{"num_hidden_layers": 10, "num_attention_heads": 8, "norm_place": "pre", "parallel_block": false, "init_std_up": 0.032, "optimizer": "adamw", "beta2": 0.95, "weight_decay": 0.11, "max_grad_norm": 0.5}
MLP neurons of a small language model. Each row is named by its layer, matrix (up: input weights) and neuron, and shows model dimensions 0-255. Each number is 128 + 24 x the weight over its row's rms, rounded and kept within 0 to 255. Numbers have three digits each.
After each neuron's rows, "fires after" lists the tokens most often just before its 100 highest values on Wikipedia text that the model never trained on. A number after a token or word is its count.

L4.up151:135122166107149152160123144136121116099110139130111108119086134148109149129154122139139142122116145125108122165143125151121132169148106088085148128125122100157099105086157135091113082114140103146167157131094126097104135137150169162092099144121120134170122120141153140121132113105175098074048127156102114106148133109100137157123110129128133162102110098142129141150151074127120168109163112131150176136136137139119087171127118144117124110123133112177129106121133143130121068098151128157170122164099133142081101185177088104140135158171142123102097132115091116117134163107134131143151111133122150104118167162131108157120159135073119069169149136109140121111126131127091101129149163094128149136156141125112116148118161111128151131141158117136097152104141156123098107100108110
fires after: "\n\n" 39, "\n" 20

L4.up129:111073095140141099121137144130106104132155162146128139166099133145099120109129133140132134119131169117112126168144131123145175141138150155158148165135129132163153113114122151092082132104147104121115162150080113045104141143153156143088155157145157150181110103096101113129150112138147152107135171160110156155137142161175166140145161098145130105124148101107130156112145133104142162148171144117099125093107117126144090117154137184106166099154084094128104158121145123112180147105145148115155186132116099122135111112125087101149105132143130170109140120180090117097090130147143151127144135109143125113132148126167137109100148135112117132155145126132143125130128148119096118093160174089121133090122147126123104126166098144110136145152139164119151142092128092117129086116133145
fires after: "2" 22, "1" 10, "3" 7, "0" 6, "4" 5, " grow" 4

L5.up261:135115107152108099116149128145140105149166145155129143130083134131119120131131122112117061112142115143081130117192138136121164100120109144135143148127090148142102155126164136102144100116154086124098124143122123130148142117145129137136138171119107162202139129142152079109138114123125115117157115139163139107169119171150091120146121127153138149118145144111133126140136156133157171126113137091148144118092106130090113139093137138099180109088139114182130154156152099106115101133125138097126113123154133174131091127108134129101110152150097129102115122121099154091149171100153100151148153140112161167100124129107132132118155132102166113162149162140085193171087116124154168129149103088164128117149129165110111140159128116107142136174131157132149095125094183147145081110098125
fires after: " on " 28, " | " 12, " On " 11, "On " 5

L4.up185:122132149133119088111142095137152132120148111126160134128076106125103133144131163196119129125127091151109169125137125129165165139176143112163128132114137133145098153123134093130146121134159108105119120137119122126128113089100150118106140139131086123115134085134118142109101083154145046168119161111092143111137107131123127136153154133120141175119119130081088115119151149140132153118125116156098109120130125101192104125116141154132111130072111115136148163147136153128133130121148141127158118125184141153191111129157093096154162169135123112124123146141184129195109139121101167111122109139118102084155169099138140111076098126139141113140123154107121137141139123104170180111095164107146116135095110112138126142175136152113142091153165113134116106118143164071143138119108132
fires after: " |" 24, ")" 15, " |  |" 11, "eption" 4

L4.up200:131107130138135118134141120107139133143095146133120115102109118109121088108122082143127129152138169118139119137108133125102105135121101144082162110128106131089141118135174120071117141125117089109163118143146096114107123137157128142128148125104139140130178122118161147116147120102164153110078138176169145151128134143125132138151104140147122152098129123106165138128183071143143160140141135101120159120118143103141094143132159095131136163122100162114130116120177159142122134162155096113110143118122118123041126153135121192140151167154156136173138189105146138094159147154164133116152080145131180130096134162113128143099111130138087118124118143119130177087095112131147141135087119097129146161121172098144148120089143113135147110148108171123127133149094102131147185101124091
fires after: "." 33, "\n\n" 19, "9" 5

L4.up316:073133171113133115157107159106145145147145117147104132111111129106138143126095141155123136164135132133172162118152178136147172123152165120158127133065143112133133188096122117113111107124130129168105105136123152172109150114120142115111155133135102145138128108116169125117104150162122099169114111132151129108177091124145131145125166088109145125105120116102137128131163111124114142159135162127126116128107140107105104127155152159165139173149099105127141110121140122124140122160106099128134148136116121089119079145135105123134144167140156113087154089144118126136128140162105213167147115158136151157113108181095125132124074094111089137177132143139160132149120141126104142130112152125155137120119088153140118146166099144107156101145164152172144121152115180116110188171110099
fires after: " | " 42, "–" 13, "; " 4

L7.up191:104139125132126121135131085117108126128127113104112112131132146118163132113121181093115105129140180140121110130126132189126181130146105134096121142115175119100137148084153134121137168098115153126127134123104155113136110131178121107127135157148129153123128115115130117096134094133141096097134101130135128108114101128110125093142161114098104111158118111061123129129107177124105141165102156139126138127109105123137133120133134133106196093118141129147119113132102114093188120153122151161128165082112153095097115149086135121139145126122120130117119138089155110100117138103109154118119108164093110114148156106097182111105099084104126058149151118108097095145120140134147143116098180097088135138117190091115090153121120140121156114095170115167162150088175126157175133127128152
fires after: "\n" 35, " che" 12, "\"" 5, " | " 5, " number " 4, " " 4

L4.up290:075124089090152144133138125144140162120166117100152140108114128135117171140057163145184100108117143161166139127121072116121134145162174158102100138154150140136178142091144134097155123126128089160109103123107133123092144098126128123115179101114094137134133131099108117124113127154126071148150104135121139156135126153095077128132139111099084078119143122136135142135136112132124124088126167143065077131126120162140119136145132132149134116110139122135098138137127106174145137094105089106134121103116137133131106136148114098136122159118130082136121131158096115140149117132145129141123119156113109097140106124108095122106094089158082122145145140113110149115157101125137133136144092115117146175081191114112124119108075114131152128118151155129097157134114156083180099099100117
fires after: " | " 29, " a" 8, "re" 7, "al" 6, " | Re" 5, " Re" 5

L7.up293:139140141114074095103117142128089172076124119181116086145112155156128155168124145128150113144160112104127131116129142152121211141125134184107146141120113103131112180096129116143124163140120134112134168089141120087108096151163120125125140187142185145135099113104106107110118136139124159199113132158086124100146137098132132112117130120163124140107118148121119110089130130122169144105139178117124134170117142116128106117155095109156139124072130114161089146154117139119114122171125105115126131097158085117154137151154127104166109111144123168116142135110089150143112120132109156108171135140110167124149161118132130096160129104131094154116134152126130122158095175148145147105118155136128140122112177112091113111143105123113134130139118133175151151117129146102155116152084087
fires after: "3" 14, "1" 11, "6" 9, "2" 9, "4" 8, "5" 6

L5.up231:159153132116130101122160128093121153116111148147092095101104146121138117121107128159127117106134114112121160176138121121139156128144097109150145151134178157099115149110125118184115167157203116106134182138116160146087140095131140097116196153156158155135126122089138085104139111122127114137103106138130114107106114112105111136129134108128144169133076112128158100139153159078162163120159156146121136124114110146162155123118153108131161178078140117110128146161137129121090125179115110119114136106120109146129090168120163134131135156151129156133117132136085140136120179109096127094158128119107129117104136128118152135073135080112125111129194175130163105146112130120130133148162065098137152102115105099120130125138144169128150127169165136135107139171109118121129109138139120
fires after: " H" 16, " h" 15, " He" 6, " ne" 5, " E" 5, " he" 4

L7.up133:111121120135157134135103104133102081138082101128134091119123121092121095101093125154122176142151101126113139092119087154123167128159081103092113150133132126131122140136133129090091148132147128098094137106116145122117125157123086094156092067104092135118144127127166133164131090160179134118167172152101157091081142146119107107133122096117144176121098162105111114114146152192144117134130142127105165098128137110154140110127135097151111130129141117107140143144140095109157109138121121108177169155083121160098124184109090107115184111108116093127130146108109127170158101125140091127143104119135110106104118124147139090121165099185076108122145144133140136124161140151105114126127131111132135118136157133121099149135136099090128132140127113152190137100143095096128103145130109
fires after: "–" 16, "\n" 14, "| " 12, "% |" 7, "-" 4

L4.up317:077141128132136154141115057140121124152092154144152166126114134124121109128129124140147137150116123106102148143148129113139155075125152148097142136120137109134098168130115118161109138180120136129125125116130123125141127108164132124145131109125161161110139133109150149110145105134078137108105127186124159154056125142119115098160136164090140138149139123090124109151125151104083158188081144113196121161105109100106117123118115142112143133093120147149102105181139127132140136127087107129160124129157134135151112115102143124094157119119149118106107110143129139127103094100093101140111174120113128137116146124120134182132102098048121140124071133172101172105142137098121137114096157102147145060141132168115113115160146113127102149139127113157137137109132097166109076132102136
fires after: "1" 52, "," 18

L4.up19:120161131114113087127145148140143145136124128169127150145101163126087149116110149178145161148134114135141131147129108127157158085195164121166130088100110139134127153076123115130137141081160111148145116124096047097136131104093149106072122095120113133125122098094162146086092095106137101142137112175101110124112105128127110114147144133102105144128095168119092168106147158124128147110146112137127133143137093091164122128126134120168137145130128101108125147127142149108116099153120144138148115085103144107139170120183075119140163158128157118126154115131135143140161136144123130103157121102106134082099114151079153113092105172128126107139119111120148155106129172151137183070110117101131135152132160115156139157146129141086135099165120134163145114127120152120128091128121108
fires after: " |" 69, " |  |" 20

L4.up274:126133151125146130115139151171103134152161159121173122123121118140106146134124125107134109149149095169130144132159083135107098111114124146089123109159119073141134154151094091169133096118107085185152088124146145085144142131152174132136131121094120130146137105091140161105160113105144153104152099165122178116130151159128148159125139178104155134128135175089100131124178129130152123118159121165131099142118100122105122117143097142145151105119110132088109119108151101107120073150139098139098132142085120125106119132102117145149158169093131111160140171087138175116147128148110106117127104129124135085142130161126144091148160132147140126144130141101154132089105161105147138127153125111130153141130167075104071177153128095111144121112148103179155119158098172143133137116113112
fires after: "7" 13, "6" 9, "3" 9, "4" 8, "1" 8, "8" 8

L5.up433:148128088141127096151132108147121119128168116141144058136114110143098159144126109143145099140112101161108136152144074130127146171113161161098146102114114144176133123097157130126124096112102087118095104116083121138136128146154174136108158163107151163134139168078099139099094093138147093132135124155124095140136108116104087134099114152121099109074158134129105103104138114145137121105166191135144140084116151162139098128132134154176135091117140111110102138147139168123102140100124130112133139172162116142123145132122099098131099156117109137138184090136141142127114112120156143165134087121156099131157171140171126119155142126090106145142163155114147111136137115121127166134135139090153147142080131156068154118166118146111147095147133109136126127118168167087139130138119136
fires after: " | " 50, "7" 8, "4" 5, "3" 4

L4.up110:131125087070166170167137127127152056147147120149152167111090124172099136142104112138122074141089156175126120148086095143119123113139122123105092092118128111169113096105082125139110149130124111115122120137128122128143117119129150112131124139156133132119128155148078134097142131120152147106152131151166173177110112131101098127141101154128153105094111116127158154104158160142141145146123129126168137140111111122162122125114135135212133117088163112105091113112132170130156145130110092120138117145157159143103127118125137149112144106153143102172106117124093183100157112135148106148123140155107121113128114150117090160097153119100080113087129155046113143115096104149106133130108119126137136112103115107154123107132112065107125125155109137111138151130146157138109139149115151
fires after: "," 20, " | " 14, "." 14, "= " 5, "\n\n" 4

L4.up360:143140146158154092104130119125128104148131143145101134136129150109132128129128074129121135106072139140144123177119145125112112129151109150105188128136154125074113183112116064129111120155132086106175142172179085120137115106120103174134150162150134150082127130135132109078139149114097137154103149136130129140112127143132093135136134117151136096133124135099122140122152109166122096128113142115101131132115109132143127118128126159146137157132083101113120153118145148146145139148111123102115148142151178120050095126110085195098138161152141100136149062110138143110153161142128141104157129158157117145129137164139141157115078111138094133140083155092138137134168161152123110109116162096101158120087162153121151129084114153119162116130111155132129153140104126103101081120128147
fires after: "." 22, "5" 16, "3" 14, "7" 10, "6" 7, "4" 7

L5.up154:131131124165153141152122119134129142157170124139124122144130117129094098180099130143140109149153105134143104125151159151159136180175124194148135118134110099143110144129155141122086088140142103139120135144149108106113122122130120082119130153138149153106132120150092146060145117088109164143154158139141091156104108136146134119142143147115127100153102124100134092150173118102133148117154132153127093137106131116089116124164134144086111155101069155150051102146106156119137110114114133136151150113171095109136130088102092160103126142145137095140180149130112107119149137094090091137158154120118109129079119094153104136116125119151109176124107148102142140142113161097083164089140121113112157103113132124178128088093131152118105135119101176138163154128115139142128141102105156
fires after: "1" 41, " p" 7, "2" 5, " c" 5, " C" 5, "7" 4

L7.up89:148135127084178114142156089151115103127147149115129091080114146146139105101124096135100119158159075152148134135116148135106140152178128134111123164129182139127132151143105132136124104130144098116130126174115108128142159088145092103108138169099156150111179115121101129136129109154163069147118140139100103118119093118194125125112165145109159175113115135136139120154127098155115131115159112129169128094123121143154129098080066124148136116121122100188129112117140130123135086171079143106146132149155137111126152127201150134141130179154097107116141153129143126121115155129136121110139121154123119128127156122132117113128126118136156132103177151159120129168143130113143154142154053132146132146136132141101099099153136134102092151154123159144178152134115116096162114115154159
fires after: "\n" 52, "}" 4

L4.up69:149142166131115106166124121143118130152106125124096118123115129143112073117181135142086155131147131116115129133105144140164157109113078124155099083110076113137066129149089156157140119113139129123124158158146134124165128123147143114149070152144127141122146149126161139070166126112164142090101133130105157082139122090151150091121136154158164165110088128111123126131136178142129129148138084124142164114140154077144136100123094139091182100152105135128121133096125181128120124148115131145132129134149142126128146144158108134125126123137156175141117137137141108136131164110098108126150114095141142152109153153093135153128162177101167124127116145172165137157114145088126159137115157121164156089134093141140140137145185131141100128167079136151143117126109094133087138176132150
fires after: "ik" 13, "ij" 13, "ak" 8, "J" 6, "gh" 5, "ich" 5

L7.up437:136108103106126134124124111134121128105154170113133142105100070086128112142123112124073139120133115156116115119175147132084130180117136151085112116089114112149110182097104124150154168141166137082131122118122134142170079142154155089112110138148147138117132138098140164159109110141145129137177143133154095134114078110136100128111166149116136128114164173108143143083148118174137144097159132105116153128121154110130134108123099186156141126134158127119148130146117086123132097114119098132123164187111141072162101129114114178149106127103140139081141138095123129103142128102134164094128141126128095179087156143144130138111162156104100089156127119119141097144164143126124089132099104117140156146121163106117157092113142134157132133142166132149163151145145120069137137146121131
fires after: "2" 31, "1" 11, "\n" 9

L5.up187:100130082135130128138125134156097178097138112120125133159103183139079115108153144143164126177129121108132121113074124116178151126142129106152141140121136111134125131113112130137162173119156145146165146132093102146135158095133125137170160155120093102110108103103140123137153070182105089126167156110124146116125121071117139167101114102125129150108098120121115156123130122106130140097100157182122113095144074131117130092146129153153127156142081128144100126138177109147129151123109159112106133131094110125139143122135113122104119120133120126125105146080109141147102075141132131110143138129145135097095143090095117108091138128161094156076138121155138111144109138179114144093129144125142141129148145155104076121161141140107139090104134190163141078089143103110105093129106141
fires after: "." 35, " |  |" 17, " |" 10, ")." 5, "\"" 5

L4.up102:152098079130166097140134113091144123127101134116126119109092147105104145105118149165143121110110113142135124084110126193116164135125085131154122118084191161136110122142159123149130147135133109173152117139113074111104102126108157137141113126120110148081124121115149193097147087154134136106117109178104112122106129121135158112135089117097113103154142154145110122148173140117141163112148121114091147183129167125139110111116125156117110141131097098134128115138100159147108130110120116123094130093104172142136070120159119095157113133143116116127109089135126135156120115145105145127139093114161135148083109131188153128071117114158129080155122123120178149092141126126143142156124152086134145166094130102135111164091094126130117107145124123149169169178122096118133151134111134
fires after: "." 19, " |  | C" 12, " | L" 7, "andidate | Votes |" 7, "\n\n" 5, "\n" 5

L4.up449:180106128119161126141162185137124130172152138160132114133096155151144137150129143139148138112122105138087106189133102155124138089142161101118130111114082092139088146115124135115135114112174069113127119088089116129139123127114166151102132095137116137159122114080079123080138093089132151138118114219114126144121122128115136151154120125147149154066098157120143146139128140123102167144118119101125138124136102110120084104101157139139142132120121153126109141096145151107126116186126139108170123156123128162131130173137103138117149136159123110160129142106114139111113133116119126145154115148086102105115129165109160122081147128101122116167105153114165137122127096135141124098077181075135137130171125122135151166171120112078149115117104138122139112145098149153151134145120113
fires after: "\n\n" 24, "==" 20, "===" 15, "." 14

L4.up501:161143138151105129134120130111114084140073134145119147146131142137120045137199112127079167141122115117104157115130150147171141109112100119158155123102124091132066136155113107128143151097144141094136143135136128130175126137108111115128091115141110144140144111162171144102139111125139152126126136134132140087099105109129173143116125142120157180134081107116123129092130169149118164161136096102167162164128110101146145118099127126109124157172098124137153139099137136092133118188182145144135135144114144130117159136136125152138143123137161161122146140088162141111111135116087138114153100096127137129108158153124184119117122159114154158109111094144163148146125126118143120122123154133149151093161081151159111104144194141129118106161097115142159082126130125138078162115117113
fires after: "z" 14, "ik" 10, "ij" 8, "enn" 7, "J" 6, "ick" 6

L7.up287:115164138137117150127121097090086116129126134125162130118095148110107139120087140137139099079147117133132154118131145103164144109119135143130105113115149112111101162115132094107104094101140077150171087141149154108159157110166110101103115139118128150070096130109124140094129144118119140135138138124130104129132095126160122123155128166091103116096140104087118105102161130105106150145099125131158155163121135124102120161138115107134118115079117106120079074120106120131129079161100162125160140094128177093115090147117161133112097112126163120123127125112085099153133157093075122109144102136144108113111116153182128105078089120150085130108106143170161156073151115123144139094124167139122155154112158129126127128130158155126126149138125136144146169181179120153115110148177125
fires after: "3" 17, "2" 12, "4" 12, "5" 6, "," 5

L7.up91:098092140164166106145120132148151122141113122131124138159097155115133112167120121134115068117125105158097144141139108123172161090164127111129130132088148126143087123093069183118134165150145151142100120154082124152155125122136156077099108131132111137102116073127095089130112107127134135116106126148130113130119097096149101103116096179104143125101128176113114165098139171113121147141135130107173096107111100141139085151094115154157126123149120179110112170207137129123132147125098121135095143140167152105107092139121141124159079083143126130131143132127106113081142115130156132141123109132139101114109120172110141131123087125101140104155161119108123153147139098174166143096104143107119146161095115138127127151137104166110095118138124104169131146160149139129113159144126155
fires after: "| " 27, "–" 9, " | H" 8, " | " 7, "2" 7, " " 5

L7.up478:139119065114126078109111107143124143143151130196174116132103168137151134100128170128155119105136106093112118133142119112156145133165109132128155142093097106108121146105154126151157137102126104098144126120156129122148116112192128115113117116152137151136134092129124163088132092166134127136104112162159154151122091125107114135137112136148117120089128106100143121094106150122131096149143146128190153142134083128166125154116089171129152109148162127144113097103152100149132156099131121158113173150159167177119116139076136163130138144089141153132129142067118138120188132144112099136177150101149087116090162142144113156122126083149134164161155152158093165132130111110140140124167131109166143115152139084130107153164140158095133126099135140136138104152144144133128110139102135
fires after: "2" 36, "1" 30, "–" 14, "\n\n" 11

L4.up342:120150113160170113163174114107124156108114160111086093149104122121121137143156122193148107098117133112186110130131116128153112129125119153119124100101165118118117185154140164108116108083142085129111098126144152106082112144129172132125139128106122133141171160086155087108121113147156106148142121157117113111114122146152151088132119097121184129157115114151139133117136100125148144156171097121087139134105088108108141145110108116189194145140120134129070117105114139107097090142160096174102122150155152119143124116142093139129102136116132126124090123107130145099139148143146103147164107118133181142155151124083118134073112103134116106119132148149140155160115150143108097143136117092113153145147142147137136137161141096155140096109114164155119134131119196118141101138101139
fires after: "\n\n" 86, " \"" 4

L7.up134:115108144148076105144116118136143119153114174178182078141142148112136123144115148117094150138145151138089133153104127125186137128091114153092123130132105080137118102093137116144117144137159076150137117131105103101131102100138088179134134111183094144122119102101161101122124106131137158110110146136110145124100123107128120129115073148121148111163122133127149167147132118107108144167144127063084097099125142133096147137124117143124136110119071138163092123141142129147113125152122099134159157156138132145083144139087104169183120092129136123124156117096148134147162134110153143119147076125128129090144123158116124151140110171143135081190172099154138085166108135122154166126113095120143158173095127147093120125089145150126117089106121111137127151136117133131128140109131135
fires after: "1" 28, "2" 12, " (N" 11, "d" 8, " " 7, "–" 7

L5.up350:156134110092148128123153122110133125180178105138134103133101116114144117122103153128173102147130130077112148123127137130126134122154123135146125126126108125158135109105168115073123113143136093139119138080112128059182116110181174150094099117143158143127081109130109141115154142138135180115132141126108144156170135090131154132109128146117123145139131134079090152135125136106134133116134151141123112090115112167138098098157138143123148148152166121132099120110149124112134123161086102127156134153095149130104149110102097134201139127163141111131170160119130094088156162150122124165088105171153166107106125154097113142114135102130105155133159144138098126133121116085074107089146155098142151132147171072122138134103129153124109141156134142161136121097175099134146100140130171
fires after: "2" 67, "1" 29

L5.up418:092135130113095173130144141102135095166131109158135176126085120151110145165072151117158103094144122139150136133137133153165165115147134138092148121151114108100131105118120138099144138085140147116086146113128123122131154115150158149109106105117131125096166121146143175105092087117117126152126092176076172090165123101114136114099148153142161100145105103108153124128162111157123181125098095190161100111137113124166148121120101122131138140129094105121097146103145154164119130149106141148162093114132120117172130135133127102107169144166120133126118157138130104160142144133119133135161133134128112079123167130196135139098102152095129122134152131137163130128102127120129128083146145108141116145108180111164120152114141192078123171180134125149124106119149138098135126141107133
fires after: " |" 65, " |  |" 14, "." 8

L4.up49:114114151122093114122138170139154124106133139111103109115110124131117102135139142134120087096169113158075146147076142100158096134138107119098090121129132090142135119136140118120071115131149092113119147133120145104153132111137149132113116082158123139174176093122167139118116108130164135097116124146130128103138120096087135139092120126094168093081100123156150111104136132150156135144126120110131133124117119108126060154134150131119150112125152181115099156124184159110104096171137108159114105180099129125104135154121116125138152153134128139122125156108126092121141189132071075148159152136097153113122147109111105166080141138079116139089146174134114114139158136149111157108121157121139148124159147125095098085149163104118133104112156115141122086135122184145103131114092151
fires after: "." 28, "\n\n" 14, "\n" 8, " \"" 6, "h" 4

L4.up253:113120147153168080094134114123135117128084166124118116126131140123080147111094146107107093183139130158103144091145117156135133092178116130127076166156089107105154147131138107146090129143135087144182129174096109102116114129127076112164124120116123156138123123129106160090118128116110088123134094155131137122093121160136128077113122121120120126094145158122188140082149117147111121140132092099156121170118139099141112114111108114148102117152136138113099137154161152175118145177144118110143126118117165129126083156107089142091136165126134111111130122084121145100133138154100115136127128161135131129153166138142122123134099119102155153101183159145147134148087181147172143106104140110126149133122165129140157074103106174123141116136120136160115135172081128138128119124135158
fires after: "." 45, "12" 6, "4" 6, " –" 4, "5" 4, "13" 4

L4.up323:152096132152117089127160125135107103087160132129102155097107086116132157133086104130137101114134131172144125099071134147132138147133153140137131087116149082094158127068142108125139114139151063142109136154119124171148146116118162133108152140144117128130159112139138149103173119147085141172143140148113080118181136186110134124155118143123156101117117149152087105158113145136077108136118111139154119126102113099118118113148144129137123183131123109108074161148121179184123128123130124096126111128144155124130124113116146135093128163126089104103129153170131102146160147124095111128166124093134108138112091109106125126106159089157124120135154133104144107151129154144089117096161147109151149125151147168143162101115112140084129112159164155160109076110141171142122110143119154
fires after: "–" 32, ":" 11, " d" 7, " | " 5, " H" 4, " br" 4

L7.up454:109131151089142119135146102164164097178149163097097106081101171085133136137111123138080100131112150161121159150105102153093176122096108160145149172171106196154148141096159138146136137138177118143157135135160131143104127108129115135107132160138118154111161173122149135124116108118136085123158145152179168101136112161153100122112182118170115143138103149122126112132179140141144152163117141119159137134119147122114098152121114163105176129104135124118139116089135112140093093145168126146130137136115160100135115071116104094146125132082109108092146117100149146125118126130117130133149118114117143118101131135128083164108147109106165086122128128101110149158153129142129091123133115097127143094120092108096119120110125099099165140127134126174084104133095083121102109133121133
fires after: "\n" 18, " on " 17, "On " 9, " On " 7, " out" 4

L7.up349:108126157166167137116142135118091121131134132155115123107087155106138114118153114124142119182100122152116128099151108127160150076176083133155108128120123127084169124125131115091113128077104153139093128107122153116136106155103113124133113126125149135104163175107129137118141133136132137131134140172132134163122130160124108155161139129133112095120124144115184092150158174144126100133169073124135087089118101165096114152107122118128144109098131106110106130151155122122119089191141143154176112131149160172158103150138140173137136154144098144109112145177149133198137132087119093091139124127103161103114182094109129128161117132133132154122143113129109130120134132107117079082162123087156147176155128109158128135132132108081121103115116148158130096145109113149117108124099100
fires after: "\n" 62, "996" 4

L7.up270:102113116125144132129123147138167124115153118115125115098073108072107103163122138160181115071104110155105131135125163147129142126119135115070160152081190137106106102127142158107071168081115108093161114146151161105116122118102138093097141133123141129088103073168137165122125134142120130154130148124112109114089107149103099088112119137136160141134125138085103106149151168129115176135111155139182174149082115106121151122155143099154138145125124131122135136136132074142155121109091108138154117160150167148101101122116141150129116142149114124123134154137080108169145131132120145113122121100153101135153132097172134113107158101154126130103123168132125154150134158088101127128119102158114150165122133131140102105121153126131156155144118126187140158166123133138162113137121165
fires after: " | " 17, "," 15, "1" 12, " (" 6

L4.up52:120117168122106136143121119122121113106105119133138110135098128102149118081125125104172130089124159146132105134127108153161151135126125114111135129110138088137123185123152102086150160111152108149130172087124187110097115090087137131123133146123158138113146077104101119112085103152135166114107121127131119158141109170099149138138075169128136167110117156145111140156133185118146148139090166125161139112076155075130134125146108151128113166114141124133153158088111136134117141168140117147127137160104168065126135118085136156100143133129119139139150096115112159137100176107096146146105129138065139142144105122116086112147127095138158148116148141112171145060126101076169157144107145114149138149128125114121159103118121150116113098128152154126135092166127158102105111124133152
fires after: "-" 17, " (" 16, "/" 12, "–" 5, " dis" 4

L5.up505:158128115140141176110140133119125132152159152174160149145110155131113112088164155159154120192116128123124140145082140144137133115161092134110099137103159129183137172093154143146114135115072124124144158162072144082132120137115143134156128151138109157156106145163116088125130136173120095137065136123103108156163148120107095112137109123133134126124113128125159096122146159111114118120112148100164126139118093150125127155083175149145138126105142129140127144178173127132137153118148123123124107171123150162137075117124124142152108140130163110142142126134154126122135142180109134108166128116139151125122157141096131155102093122100052123146142126170126152126165133136116152154164151116138135133142139170125140155146131142133149094123101204133122118103129079137064106109126141
fires after: "1" 34, "," 17, " | " 10, ", " 9

L4.up100:114138103139127124150111114179160086143101119125167145136103160157118124156138134145156083112125131163116182139129083164170157138143119070140094102141130142147115125114132141150121166099134110132098116161154162121164118115131123115113104085142072139163186132137146133148138141140102143173136109146153128164125115129089094120134166087122119108086141102133154117111120163185120162120128149105098116187114139032138120139113113118120131113150113098126164132074134155118147159151151124124151145116131114141100125126198099181119103149100137090143104130112109155137094144117156116089107110117135147093130104126116103119110127098135099126158139138127129161107094113095142125120155130136122135146146145209118102116153113116131114137135129143130097121125111127108146129131110122
fires after: " | " 17, " " 16, "% | " 10, "-" 9, "ation" 6, " of " 4

L5.up498:134120163130107136163101146141088134160121124155140102108117156123142182115146133139120102127133163120103131150094109110157148083142151141127109145100134124137133158114117131136131154093166127126103117085163142078098112115112098104097150116098110151099115135107118067125096121129092142145157167137145134141119136150119103153152086157146106157078117141120098110145106169156082128158116142106130093103088119112158136119118135189155121162127138161145113093155153105104140173137128149101149167103162110133148170127143134167139199142163110126158157122158154142138133130166130136156132103132107184136104119145096132120123117103112180133094115114116121085179098106117116158124122113106134145106144108133143154100142147138110170119144126121134129121149120067079100124158108091
fires after: "1" 56, "2" 21, "8" 9

L5.up59:117116086152134092113134128129140118144113164135153136097139153076178089133115114112164108091146120206107139148111101105159093143105118125123108167112111159127134138135146145139126155149149092153103119110155174138119106100141193119162116111184108141111150138120114110149156143128108148094121170111120124133138139143093097087137119156124138137135146117091152144154145167155117119105097193134145144129095104082121140159171130138113173171146138096162124156137167165125136113162143097090144126133119155085120125111138125137086134163178154137141109124139106157156130142176128168140161143151136135146126101105170142147135119106121142090124116171127083165127124131145143089132129128103172141162136151140082130102118126107133110128119135123170139095113120111134111110102105154
fires after: "-" 28, " " 23, "\n" 10

L4.up456:125107124080087092124096115124198122151124145125097118132094153118154119103128166129156076095138163146084144144136151115138151095140107105101063114136151104131152119094128092115114105146129082114128131144070134100148130119117165100136154118106139147137136119130166135097126149151100130133113099124115096157140122141140072079169147106153122137148154137124150103130130114153121150153135113107154160112106145078135109095132117111156146113087140146118125119098119137145118126123124093118155100139143162148097109136159117146107078119125127106135130103112113124095169161175112127155127125141118146132102091159137120164126128168119170103101122184109110147096087139127151134149137151117154146166154173146159162105141128117120131123161148111205112189118129140090117144121113126
fires after: "." 30, " | " 21, ") | −" 5, " (" 5, "," 4